config = dict(
    d_model=384,
    norm_eps=1e-05,
    init_std_qkv=0.021,
    lr_mult_o=1.21,
    decay_shape='linear',
    seq_len=1024,
    train_tokens=708900000,
)
MLP neurons of a small language model. Each row is named by its layer, matrix (gate and up: input weights; down: output weights) and neuron, and shows model dimensions 128-223. Each number is 500 + 25 x the weight over its row's rms, rounded and kept within 0 to 999. Numbers have three digits each. A neuron's up and down rows have the sign that makes its largest values positive.
After each neuron's rows is what it responds to, as a language model described it from the Wikipedia text at the highest values.

L4.gate1033:496504512528487475437494496518517494485475462515482516515476498483470470506465500495500487559517508484477474480549485502476517547514474476542512493480490497496525492480489517501524494479485477519515493460548485481539520495492515477514479476484498493496545464519512457453504436496524505514
L4.up1033:518495496475437496454447527463498508517517508525468510589508480501488500514516466525497527499484510488519491536497518499497568543502475512479520491482478513435521491445510498509450515492498458480466451472543492475490516540478516476477484499535518571532498518507497483487499502522501522496
L4.down1033:497486524481460476480492515512479486502491506533488529554462501491454515468477475450468449498497520534461482526531481447451522490483485524522478490501515514497543539520488526532455501470563468462500525484468436514529503554548515530498457496493507514496509484519493506489512446523517510465
Responds to: Pre-adjective degree words. Words that directly precede and modify an upcoming adjective, such as too, very, more, and -ly adverb endings (too morbid, perfectly nasty); weaker on of, a and My.

L2.gate1734:517517495514492492475451520505506502566480503492508538504491455504484488507497528476486515477459533505481523519504496510498483548460490502520497513479529515507436497489453536506499535526491523507489469523515502449523462482462517479511524501544544532472521482503477533538516484502477498530
L2.up1734:458525536465495489495492501463471475484480537481480520508534485485482516526461453539515579503488492489468544495486515503486509519514495513477513488478503480492456472510501495532487482477541510545537448520529538464532518479515490458505522516470522525496467506532480490473504466510519452492
L2.down1734:495522499531508516472491488472505513519520552488518512548563515462509519512518495477458526471467510469466516490508525518491457506470445515572473459459448497488489457538425513530528501484505551523504496533523476483494509466512471466532463532460520515509480483511480465454515532479508471480
Responds to: Predictable word-start fragments. Opening pieces of words or compounds whose ending is easy to guess from context, like Pre(dators), high(-rise), back(ground), hard(line), Com(munity).

L4.gate743:526479529526524538506517512522484504483492469493507500458495501476494458485492465511484488483492473485478471458480493494520473497488557550511516500494537508500531484525512528542494502529493522484484555518514531514484504530464479499497495491491463519498513517486517469516512512505500546464
L4.up743:483506493485520492506506500483533451479481471526507512510509496516526521517498477510506495527509493498481492508500488491467493510534466513573491512503498502500527490536452493518513526533483540505497494510516571540496488497504495474466546518498506481507526509508488502442529469524485498516
L4.down743:539460500512473506536509511505487504490516521532507509475521502549463517542476492525466494468455523468470471555465480464471496467515502500539526480484506536486513471537517530477477537524509498466480484467534525506503526527520468502439496490510481501524524476503489471488520485470503487487
Responds to: Opening quote of titles. Opening quotation marks before song, single or track titles, mostly in track listings, discographies and music articles, e.g. | 1. | "Buried Alive".

L5.gate1689:521495475500480468468557528506534498502477486520462500491494516464543502472529510494499492484524490531481422488473541513512486524519446513529471510439507502495532494478543509482519518507503526502493484515486506457489464516468488535439504527504515516463483496493486510509531480502544478490
L5.up1689:519523506526522465527573506501535488536484480471504500461515489468489471517483472510523507489524503523520480521525553474516529490506484503482523512508467492496506510508542575492482497465509503478530514531490495467471507543479528552494499457505506489510508527531525487541478504512483509507
L5.down1689:479498481515478445487493510527481512505489516515525465521519510500496560458502498478470499479508498471553479514501556503475490517462489504534520507468517502497530504489463523475559515483487478539515520533530500465530510458503525490425487524479539539494509529494521537505517522534520508451
Responds to: Table separators and mid-word pieces. Delimiters in stats tables and career lists, such as pipes and the "(" before goal counts; also mid-word pieces of foreign names (Te-od-or, Nov-go-rod).

L4.gate368:507517471472480527519509537470526483487476513498550504483529463488432476493502492541547535545505472488480491509527532493495486485487539472496462515483532481494501513524527494486522525447537493453475499536548544498493516508502510523483511533497472496460536513497530449488477491470500521495
L4.up368:544506499519489476564544468527541538543496540490499498501519526515480450489498476508476537496513516533487548525512501494483494505499520540523518517468533500465502531521522503526520508520487502517541497522460553478459503485456486508475501491510501501539496491526504467516499506489523518513
L4.down368:523490516470505494523515447528484510522486513463487522510468518497544524544477484505468470486522517534503519555523491473512503496499517485501495517501508489480479523511520461506516510537530502501522488487531512483489505485475483573487455522533504486528552531474481527510484484544524474547
Responds to: Main verb after subject. Main verbs just after a sentence's subject (often he) or after to, mostly made/make and helped/help in biographical narrative, such as made his debut, helped lead; a few stray word-piece fragments also appear.

L4.gate1203:509495516503498484414463487534484507546424500489500492533520512518487521499502469481497552507480508507441489549523541524488511506492511465502492542456480495478492506512458518508493472507502505508472505572508457478458479532476534503495514521484489462474560506502491474501491549472512484525
L4.up1203:488508517471500505455463495480506484532517526518462524453493496512472540531507498523494554485520517499490511558529518484460462489462572493539510501478480564468531489504474486536500504509505496520525455503480494493485500499506507484461491478459471483450520531507493490487520544522529561477
L4.down1203:482528490505488535527509504530485481500509469505489460531494544487447458536506516510523484489509497489502503516472551519554492539533495500500493463518484527520555471510406478465540501459494462476486547549498488516546510513460491494500506503511524553520508519490492526506529522511507485518
Responds to: Abstract aim/focus nouns. Word pieces ending abstract nouns or mental verbs about purpose, focus or understanding, such as incentive, goal, focus, perceived, understood, regarding.

L2.gate1576:520527491502486486553552495488488476502497517478497468489546553564429444515507479503493501522488483518498508497503494507489541535480532521499523474491463526499497518534520490492473501498486492489533519469505518465462515442517474456499507486457450500503506501553539481490487503506523518511
L2.up1576:502509481499536446527480472457500452527506496477465504446532519530483486512488488515486488503481499528478517505531512481496543479493541535533501464498456529494549519526488454498485506502504516498520466486493503511471521479524483484492544528504498489485522506562468487473491518483531490530
L2.down1576:490477501499477539493504484495492509466508542527515505517499538483470490495500551473488489513474439505522540496457544562513521481549537535521529489503520493478477499502498497502524513515526476437515516520483474487490516523445524504443465503479508502517526510474541488498520487492476487490
Responds to: Action verbs, creating/doing. Main action verbs and their endings, especially creating or doing verbs after to or a subject, e.g. make, filmmaking, designed, wrote.

L5.gate2:530461496512478514525513485480528549509467511474489518473487499512520433529486496509523501489495495518496508495559517461469488522474501499491444504523501524489430473520516490518497487554530514476470519481478466458489525493456463510475458474501507521472503468494507458437536480526486445516
L5.up2:526498483527519486510481512477539521513497541488475524484541528496489493514503506479487528491480470512491515503490474457428487518487521461530493519488482446528469529478512520539512535501544493508537494499502479501493477518517436493475478468491513466462478506490515503518449487486504524498
L5.down2:456470542488471489513525491488460536456503508475529533498504489525489492481483486543495528514519499515483482481467475474455526507563554505485474497510486463505478463515466482489504500485520488477495493496504475512524484547506483486480554517502540480501499488495510511532454502487539489522
Responds to: Transitive verbs before objects. Action verbs that expect a following object, mainly make/made/making after "to" or a clause start, plus "called" in critics' quotes and built/constructed, also mid-word verb pieces (dec-lar-ing, mer-g-ing, exca-v-ation).

L5.gate710:498519489515519487497518493451495492517489547511475499513516544476458473526508490498523498486463450537479424516529516502473511491480488484465498456494513533466444499494503476483497513476499498511505532513525470481505488552527505445445528516496532507495523483449514478508539492539509504491
L5.up710:543511465547518489543499526454492517470524520516448512468528482473500491520511515538496479469495512503502495504482511529516514507501488543508513470476514500467480516473478486423485526525501503512474470496504523550498501414469507474494510527457530524505462498511469508496530511474486512508
L5.down710:550470472479533491515514492503450508479475508537517547483487525503537489521494518501503510525500464485498464501530458539515535475459485517487488499471488508473510464502502542523490474471493493512519491526459484468479439551452491498483471546465503529476503498505476538520487492542542476515
Responds to: Clause-initial subject head nouns. Head nouns of a new clause's subject, or the preposition after them, just before the verb: "The purpose", "the population", "main focus of"; also stray mid-word pieces in names.

L2.gate820:472504542502523507510563497465480566481512529490470473468510521479450493498535490531479540517498516481480510492516497547502476508518507564529526498504530468513522496524461511498467483495479498461494448500527446489487501520498501451464481418516509521453509510510458470552497522503525527513
L2.up820:525517467500498523486455437507471464528498464471515513490517532492543506475455511498489493454507506496498484517531444481549472502507538519515524475529500483491498475443507513491439511535514510494512464499495516500442501466462469479515462518524501437494502494534485542493476478513520491504
L2.down820:529488517517487481462499466477544476492480478466523516507461509492551508511494450487496529488515512507490458511539502458499484511512484524534527470498505521504468500528511509494489470479496509502479491474519515511429487477516524498492556464526467472478488496499461517506510542515521484479
Responds to: Cast-list "as" and entry starts. Mainly "as" between actor and role in film cast lists (Laura Gordon as Candace); also opening tokens of table cells or list items: quote marks, minus signs, digits.

L2.gate688:494513525510483475514474478493495504525483537538528470511523531490500512466530516507540523500511538521471524446512466479509523509478522451457519515524531528460484514502514495495513441509517485500496538535514548541476484478495546492528482512526513486462497508533511503479495507480511454523
L2.up688:507470486522503497476475462535510519534508513527543500522474488474491479500498526514506496486497502478450551486509467513473469489494513509486514558462464488515525514487520491487498462473461476476491504505525510540506536491500493560482506479531475530519478545497451538483488485493510511466
L2.down688:478480445518538459482553523474475499486460520517477473531502497504425492477483433504555490534506544468493534475504452468473505509517510489465499505489486503521521493502504477479455496497493516474517463466487467517478492493510517477499528466554505544513497523505519499447506510541494505457
Responds to: Zero digit in statistics. The digit 0, mostly as a whole zero cell in sports and election tables (goals 0, 32 (0)), also inside numbers like 11,000, 2001, 34:05.

L4.gate1707:476485575527474498465488479477505514482468465520515484455533476520478507518542516472521516494507496527508518493490571493500492503494466494532476485506462525533472496497494502486499498510486534524495514477510505567502464533457482471526509505491462488461495537486470478507494501505504447486
L4.up1707:497468529441509492505473493474493517499480523538533490501519490486523542524490536527476481455490503493501513478481474494492456479474505469513543529526480499514550472539503475473512461514504524515537534527496508512529469483519434499505443457492507462519467459480501472496493468522516535440
L4.down1707:454493545463497520485479558467499527493433501503477503527485520535495558531500468476501526495453576571475473490505475509505493468486501506526528500493495456482498481519514496526532490469463505510499511508504520504506515478519489504546499492498507483515479456505466500479488493503511462510
Responds to: Head as in head coach. Fires mostly on "head" before "coach"/"coaching" in sports biographies, plus other "head" uses (heads-up, headed), and scattered word pieces.

L5.gate1729:508524477510482518471518552443516522511472529500489475468516482500497522488507522523508531505488515508505518462506535522484484492468529487499479484482432497481488456511515484535499480526526467533466515511497501495521477494500503501539495496527506469514495496462496536489543514501502504510
L5.up1729:475515437464496546555528525483527511574495506512474505501479453493521506507539477506504519471510505514461519501514497480527498495515507477511508514514536471487459465521480487510555499501476521507498557496487520505481480476514506516492515483534524519535489478491499509464561497490510469479
L5.down1729:513505473474493512437506512477482519533507503506506490457442491477490517489548466503512544506503528543493518463521548498510457532518508491497467500560499526474505450489487538495521488534540508507502522527485520509492494504474511479476489460510472478541478457458532496508507516520514508512
Responds to: Compound-initial modifier words. First words or word-starts of compounds and fixed phrases, often size or position words: head coach, light heavyweight, heavy clay, high/highway, out(door).

L5.gate1630:492524505487498515513491517532507482464502513514539561544521503495484476549490462546499468504477484503518476531499488490496491471484500509521501492519472525440514501465517509535504566510569494521510537510554528507485500480471485494453488472540492490480525500474491498514510531461497511491
L5.up1630:551545496476489493480495522463493498500517504515482492483436516576508484512505451468511513504483487510517499519491501468520519489496484532464520507532485508457490499509507539509506534514525484448519536479498522516507463497520518492519523539521503543516524523466471549515500450474482488500
L5.down1630:537498515506508495491511456509479478489461510515504493518408503531524551508511432492527462500515534507514508533498488492525515503501478507488513485472520516498513500459496518516524532508485524470488540490515463523489493479517523524490483522517536543469483481506523515511453510493497483479
Responds to: Name-boundary tokens in lists. Tokens just before or at the start of a proper name in tables and lists, such as a pipe, an opening parenthesis, or a name's first piece (A in Ajeet, Car in Cardiff).

L2.gate1805:521487464491539488507428496472502521559454532470518526539511527522503487479571448506482470511487513480514513542530525486513469506445456490488489500470517530500505485469523497503507521484507477492475546480475462513448485532471511503497518460539541506521468509552489529515508493544540537500
L2.up1805:500486493491508500488508475455504499499482484520551540550516500523495483487525495537463439513521492473493490495523519519471538508498509475496470504499478502534514487483568532543554505503523464498498549542469499508490478515502483513473521463547567519528515556521496528506517489520482546495
L2.down1805:496530452499483528504467497479485491507506535475484500552539475548485497498554441504484493448514489528480488525520543477463552495511501489500500466519517502511502515519493504514513497524491502515488490516472478500494477481500502464497519496520494483505525510488510482476476508514509525517
Responds to: Infobox field punctuation. Colons, dashes and brackets in Wikipedia infobox and list lines, such as the colon after "Class" or "Summer (DST)" and line-initial "-" bullets; occasionally mid-word pieces like "ant".

L4.gate1635:525519507507507435520494505520486494561507488502477505454517467561506515511517493488440504494470472503452508459470480511506493503516499491498509539509458488507491473482502476539540491479493482497490538463491538456507474489503471517485515499500481519526506516477491505510525523527493483482
L4.up1635:535501501485526488531471523562468498521513496504481505534522467472485499527527541471496507529540490471496517526462540500539495484479497529478498515544491460476481476441496487471479502469523467501485480504497529512556527540486499498478467537500514482510472453488517481487471468502500501475
L4.down1635:504503503509503528526483470511478524485490508498500525496542514464536500514528484498479528515514496540515504482507451468506490525489493449476504528482491510475501533483516462500475482497477459500488499533521434492512513490488530500486481534515515493472473504522477475565467482488515496522
Responds to: Stat table separators. Separators right after a number in stats rows, mostly the slash between apps and goals in footballer careers (21 /), plus commas inside numbers (4,563) and plural -s after counts (assists, seasons).

L2.gate1006:485516508490484470477491498471514527557498543496501506489502468474482540503474532474511497470529477521520446478464493504512485458495471481492524486494520507481498478479485526504482488545499495504485476498458536492510486484533483508543503501491508491501478491499540521487530497506514486511
L2.up1006:496527528484513491497456517463541533529532543491502500486479488477499514505505502508507517486491506493486482476467524491507488463486483540493547483483530513460458451482468497543492487518474505550475504520467490500487451485527479515544501519537463453527470525479502531483517471489511518518
L2.down1006:522509544501555525507529489473516513514468470521471507531501481427513492486497500476473537489480477505516469493517490524555490490486497533467509542509473506486526530465481581510520457546509473527513460509474533529495519500480489515506494550455577546450523498512476442471491460512524530479
Responds to: "number of" quantity nouns. Mostly the noun number in "the number of" or "total number" phrases, plus related count words like population and enrolment; weaker hits on scattered mid-word pieces.

L5.gate603:520523482507487486469497503505497510478505481491482509525495495469482492511525473524471512490486523482511499542511478530511484491492453486496519492530510523509491473462536503422504522502469486495528495523538492458480503500482496534485466497469499544506543522502495527487522519531522531477
L5.up603:500460476468510487478519513509479499528480477515444474520483485447480493489493530520465524506513524542463490444501507469503498530466468511505502518540493519514494479505538520515470470468537492503497477494492506519502483544474564532509531495555524482499490511506542497439552511487490518564
L5.down603:497518510579528483490491503515498486483469503567487478465509538467532493501514513501515506482507494491505519498504520526467475492526488490480530478494503509509489564526435490504510519502470517498498502508498481488525539530503506454508469510479474490483501489436477480543511450525542441476
Responds to: Mixed Wikipedia continuation tokens. Scattered groups: the v;t;e navbox semicolon after league tables, number digits, mid-word pieces in section headings (Afterma-th), and comparatives (more, largest).